Weights of a small transformer language model.
Size: 15 heads of 32 (3 for keys and values), 17.1M parameters.
Architecture: rotary positions, untied embeddings.
Training: a variant of Adam for these matrices, 753M tokens.
MLP neurons of a small language model. Each row is named by its layer, matrix (down: output weights) and neuron, and shows model dimensions 80-143. Each number is 128 + 24 x the weight over its row's rms, rounded and kept within 0 to 255. A neuron's up and down rows have the sign that makes its largest values positive.
A block is one neuron, or neurons of one layer that tend to fire together. Before each block is what it responds to, as a language model described it from the Wikipedia text at the highest values.

Description: Section heading closers
L9.down8 [111 148 118 117 138 122 142 111 129 111 234 138 128 133 133 113 152 120 124 114 132 138 105 106 134 151 101 141 114 115 114 103 117 124 124 140 101 146 255 134 107 146 110 151 124 146 111 150 118 142 164  86 110 126 138 140  85 132 148  97 127 150 111 157]
L9.down149 [ 87 112 119 106 124 125 146 121 132 140 138 125 150 128 143 107 134 137 139 114 115 100 103 105 117  89  95 137  79  98 131 169 116 143 119  90 168 168 108 134 152 122 130 123  81 118 115 119 108 151 128 136 137 124 132 119 135 155 155 124 119 144 153 128]
L9.down307 [132 119 110 131 127 119 139 115 142 137 160 123 142 123 139 114 127 134 129 129 135 138 129 132 145 120 139 145 136 113 134 118 116 147 141 116 133 156 255 114 142 133 130 129 122 139 122 132 100 119 155 129 123 133 132 148 112 138 138 116 118 119 119 148]
L9.down434 [135 104 104  94 135 146 146 101 151 101  75  89 120 120 111 134 132 137 127 145 124 130 150 112  88 145 159 155 118 143 134 103 140 109 156 109 135 158 252 154 104 134 146 107  98 146 129  96  85 112 152 127 145 114 117 131 119 102 145 120 157 145 154 111]

Description: Final digits before units
L9.down14 [124 141 138  82 133  92 134 115 130 122  89  83 142 179  97 118 147  67 171  86 118 104 119  96 138 126 104 136 130 132 106 124 152 156 140 110 106 123 140 141 102 120 118 113 128 139 119  94 158 117 118 127 105 170 113 111 142 120 100 147 166  90 145  96]
L9.down276 [137 124 160 114 147 133  99 165 117  85 146 135 116 126 119 122 106 159 117 115 104  66 115 156 133 120 135  95 114 118 125 151  99 151 138  77 126 151 121 108 135 105 147 115 144  80 124 108 136 153 126 137 172 119 141 170  99 125 135 165 149 108  85 144]
L9.down495 [130 118 154 113 142 145 169 124  92  99 162 101  99 122 113 109 112 121 159 144  99 175 164 139 129 121 118  88 130 118  80 130 114 107 111 102 129  99 165 155 113  90 117  95 145  81 141 108 141 120 109 149 107 135  94  91 140 123  98 133 170 113 138 147]
L9.down498 [133 140 141 147 130  95  97 105 174 133  90 134 138  74  65 117 147 136 185 141 128 115 133 137 120 137 113 114 113 122 130 143 171 110 133 119 103 156 181 137 148 159 123 127  95 110 177 115 145 126 142 162 107 163 147 114 130  99 155 139 153  87 103 143]

Description: Section heading closers
L8.down13 [102 138 126  80 117 166 143 170 115 127 155 108 147 100 120 116 122 128 154 127  74 119 139 115 138 138 146 130 119 142 107 126 135 109 129 154 162 162 179  93 163 122 152 133 127 118  84 122 152 114 102 145 141 120 112 130 128 115 120  86 160 106 123  90]
L8.down38 [116 122 155 109 137  83 116 114 116 142  71 139 165 116 141 118 127 132 153 158 118 120  96 138 138 112 127 132 108 137 141 118 153  97 130 151 127 134 255 108 141 176 121 101 116 124 148 106 151 118 157 135 160 182 128 153 105 117 139 128 151 102 143 125]
L8.down119 [ 89 171 130 124 126 161 151 142 114 143 125 154 107 147 130 113 103 126 125 137 117 128 142 115 147 154  97 152 123 111 175 122 127 145 149 137 133 124 221 116 136 170 146 144 109 125 186 103 121 172 100 129 135 136 120 158  91 125 111 143 128 143 124 130]
L8.down132 [ 95 118 119 124 162 102 120  98 104  99 134  99 114 127 116 136 154 138 101 115 142 152  81 107 139  92 126 133 152 160  86 159 137  65 150 151 128 119  97 157 106 168 141 146 171 118 138 118 126 118 148  91 152 122 128 118 106 137  85 122 127 100 123 109]
L8.down134 [115 172 121 151 119 127 127 122 144 117 225 159 108 119 128 119 146 120 108 148 149 138 108 159 157 126 143 116 173 125 134 126 127 108 122 160 127  97  50 142 158 115  86 129 125 140 114 119 136 151 114 139 147 120 125 131 112 115  92 114 128 142 105 113]
L8.down148 [105 117 148 149 110 163 150 104 122 168  90 106 172 116 120 143 123 115 124 124 132 119 145 143 118 127  94 204 136 148 145 100 128  77 124 139 145 146 193 125 126 107  96 165 119 150 143 135 119 121 104 150 137 133 132 123 122 131 129 139 129 159 163 150]
L8.down175 [123 127 150 145 119 103 137 120 171 132  72 163 162  81 115 170 132  77 172 151 127 117 167 154 146  92 119 147 112 119 119 182 141 104 125 127 152 166 203 123 118 120 124 156 148 123  98  95 130 109 128 148 117 124  94 108 152 149 122  95 115 108 160 116]
L8.down226 [165  86 118 142 155 135 145 121  79 178  88 113 156 139 116 138 151 131 110 131 129 142 100 125 102  83 146 114 122 151 169 155 139 130  97 125 145 113 117 106 144 152 122 136 102 169 133 138  57 125 110 121 155 161 102 125 126 156 103 121 108  91 143 120]
L8.down314 [165 152 130 123 138  79  74 121 142 141 150 127 148 129 125 151 129  83  84 122 136 154 115 118 117 104  96  70  73 117 168 123 115 121 166 105 134 111  72 127 156 145 122 153 124 130 162  94 145 128  84 124 124 136 151 141 134 108 135 154  92 155 133 112]
L8.down334 [181 132  91 173 128 117 124 101 146 127  14 184 138 130 138  95 117 106 120 112 112  97 141 120 132 108 126 131  75 110 129 141 137 113 124 130 133 169 119 117  99 155 147  91 131 142 108 132 101 159 130 125 118  97 115 104 154 112 125 125 113 132 129  97]
L8.down364 [114 129 174 138  94 127 139 140 145 141 142  83 126  91 126 126 162 133 115 151 124 119 131 131 136 158  95 128 163 116 118 165 166 156 137 140 143 120 190 115 143 154 118 149 136  95 147 102 108 123 125 144 124 142 143 101 104 157 107 129 130 123 136 140]
L8.down371 [136 138  87 101 140  83 149 114 115 118  91 105 154 133 117 100 135 121 127 125  75 138 126 113 138 115 132 169 148 136 128 140 113 105 103 129 140 137 174 125 119 143 131 155 139 107 132 124  95 142 121 149  99  86 131 101 101 161 113  89 172 130 106 110]
L8.down455 [153 159 163 161 169 109 155  62 135 133  62 110 139 143 109 116 115  85 124 113 125 148 125 138 144 115 140 116 109  68 107 134  78  94 102 115 108 140 101 148 130 145  97 100 152 133  98  77 105 162 108 119 151 120 130 161 112 167 144 148 105 125 151 114]
L8.down456 [137 150 124 156 130 125 120 120 125 157  67 138 153 130 138 130  99 106 164 135 111  70 169 141 124 136 146 166 130 133 132 108 117 127 140 130 138 121 255 126  93 135 147 104 110 142 134 126  94 112 117 127 138 118 115  93 115 120 171 142 172 142 138 128]
L8.down505 [123 104 127 141 101 128 141  93 151 130 105 122 170 116 123  98 131 101 122 101 147 144 122 134 136 125 133 123 111 106 143 128 130 139 126 106 134 120 255 132 141 142 118 127 140 151 107 125 104 126 165 123 117 137 143 144 127 116 147 117 138 135 101 148]
L8.down510 [166 154 120 141 133 119 133  93 182 141 129 129 131 116 134 117 103 134 121 103 133 157 100 127  76 147 165 131 150 134 143 163 116  82 130 166 157 121  80 113 101 125 137 141 114 127 170 131  78 102 117 137 158 140 152 113 137 153 130 117  90 141  79 120]

Description: Numbers in table cells
L3.down16 [105 145 134 145 127 124 104 108 114 140  98  91 117 124 141 132 140 114 156 161  83 145 124 138  79 137 106 125 158 118 119 142  96 159 159 137 113 181 188 111 169 146 110 123 111 110 141 153 162 138 114 137  83 125 131 132 179 151  95 132 139 127 100 150]

Description: Final digits of numbers
L8.down33 [125 144  87 136 134 124 136 117  92  98  91 127  98 113 125 125  89 140 150 147 140 177  74 117 131  92  99  90  62 121 168 113 157 112 103 106 138 168 120  97 104  67 100 145 150 149  97 134 127 106 140 130 157  84 124 117 169 110 135 137 134 121 177 115]
L8.down84 [101 144 155 107 138  99 125 128  86 160 171 115 140 129 141  99 101 122 138 128 140 136 104 118 139 173 160 106 150 154 112 141 125 155 151 126 123 125 176  86 137 125  90 136 124 147 121 139 139 162 141 157 127 126 182  84 131 135 121 140 141 140 194 113]
L8.down129 [151 130 120 144 131  82  98  98 151 147  73 153  98 111 118  77 130  95 117 140  98 134  98 173 142 164  89 110 103 156 171 114 136 130 161 113 149 115 151 116 123 103 118  96 182 146  81  85 116 110 110 130 153 133 133 117 149 128 146 127 114 117 138 133]
L8.down151 [120  99 123 117 134 142 113 122 108 168 114 115 161 121 144 136 109 147 189 104 133 122 131  65 127 128 170 108 130  98 169  89 119 149 117 105 141 121 132 137 159  93 130 126 130 155 164 129 133  83 102 146 146 107 128 139 170 133  79 115 159 163 164 126]
L8.down152 [ 87 154 107 101 122 184 129 157 109  98  75  77 110 101 143 131 157 145 103 129 125 120 133 166 140 142 130 120 104 141 115 105 146  82 161 173 162 133 210 121 117 142 151 170 129  80 130 119 150 115 115 154 171 150 139 124 156 143 133 127 131 133 110 123]
L8.down176 [172 146 138 115 109 115 117 161 149 127 100 148 150 164 132 132 110 100 168 139  96 174 113 147 123 187 152 169  86  70 111 150 169 133  95  89 120  64 160 163 131 121 175 104 116 149  96 156 141 115 142 180 102 115 164 169 131 124 121 151 109 135 116 136]
L8.down217 [160 111 142 123 129 146  98 144 134 117 120 120  94  80 139 116 130 155 104 159 147 129 106  84 114 145 107 122  90 123 133 112 103 148 106 133 112 103 169 106 113  91 117 112 187 128 107 126 139 142 110  90 137 116 123 100  93  75 127 168 155 105 137 154]
L8.down225 [140 140 173 122 127 140 141 131 121 150  90 135  88 153 179 129 175 118 144 131  92 183 170 171 118 144 144 152 147 137 126 129 121  99 143 144 155 144 189 128 111 132 134 135 118  70 170 138 129 108 149 143 124 149 136 143 144 124 103 173 126 116 123 137]
L8.down256 [133 170 165 139 101  93 160 133 140 134 206 161 142 125  95 137 143 121 136 105 125 118 104 176 138 117 154 134  74 141 153 136 121 134 165 123 129  99  65 148 139 113 149  97 163 146 148 164 124 109 106 133 137 176  85 151 147 120 124 100 180  89 103 136]
L8.down275 [109 114 151 184 146 137 140 127 133 138 148 137 143 139 142 125 110 109 160 119 118 147 160 140 117  97 139 129 162  94 141 105 119 134 137  91 139 135  81  95 127  92 108 130 137 108 147 112 114 122 109  90 127 141 122 114 158 139 152 144 142 101 147 143]
L8.down326 [126 132 134 112 130 106 110  87 138 161 153 120 135 142 142 162 131  90 152 119 110 104 169 173 134 129 106 144 136 130 126 145 154 104 158 140 133 171   0 128 164 116 115 149 122 110 137 157 138 132 120 124 112 143 125 137 142 112 139 118 166 107 102 131]
L8.down348 [135  98 123 154 117 141 113 101 130 135 143 114 119 110 132 148 104 142 124 123 130  84 118  85 102 126 142 107 152 134 114 120 104 155 134 142 157 146 143 125  44 142 134 116 131 106  97 142 118 114 105 165 147 107 137 123 106 123 113 170  93 157 148 121]
L8.down358 [133 123 141 107 120 145  92 106 116 146 101 152 144 160 155 151 141  89 144 137  91 118 178 144 105 120 126 110 172 136 114 116  73  98  97  84  86 162 145 117 114 179 136 157 155 100 116 116 105 102 146 115 148 133 172 113 170 104 125 153 136 122 108 169]
L8.down391 [146  96  91 139 135 103 135 132 107 104 131 100 106 105  88 118 128 141 152 115 134  89 103 127 148 119 149 110 141 155 150 129 105 107 115  94 139  78 116  81 154 127 138 147 134 120 141  91 140  91 154 103 111 146 151 104 105 123 131 162 114 130 150 120]
L8.down406 [161 102 120 128 126 128 164 120 127 135  61 124 184 112  95 110 132 168 128  90 119 117 154 148 137 104 139 113 113 161 107 158 147 137 101 145 159 173 107 137 132  83 104 140 147 138 140 139 124 159 131 131 168 114 149  84 112 144 148 133 148 168 111 119]
L8.down463 [117 134 138 118 124 136 121 144 104 137 131 161 152 148 143 164 140 119 134 142 107 114 127 161 118 179 138  96 147 119 127 121 131 163 103 132 121 137 125  94 143 135 159 120 101 151 112 157 114 119 121 109 120 210 120 146 148 137 113 121 129 135 165 134]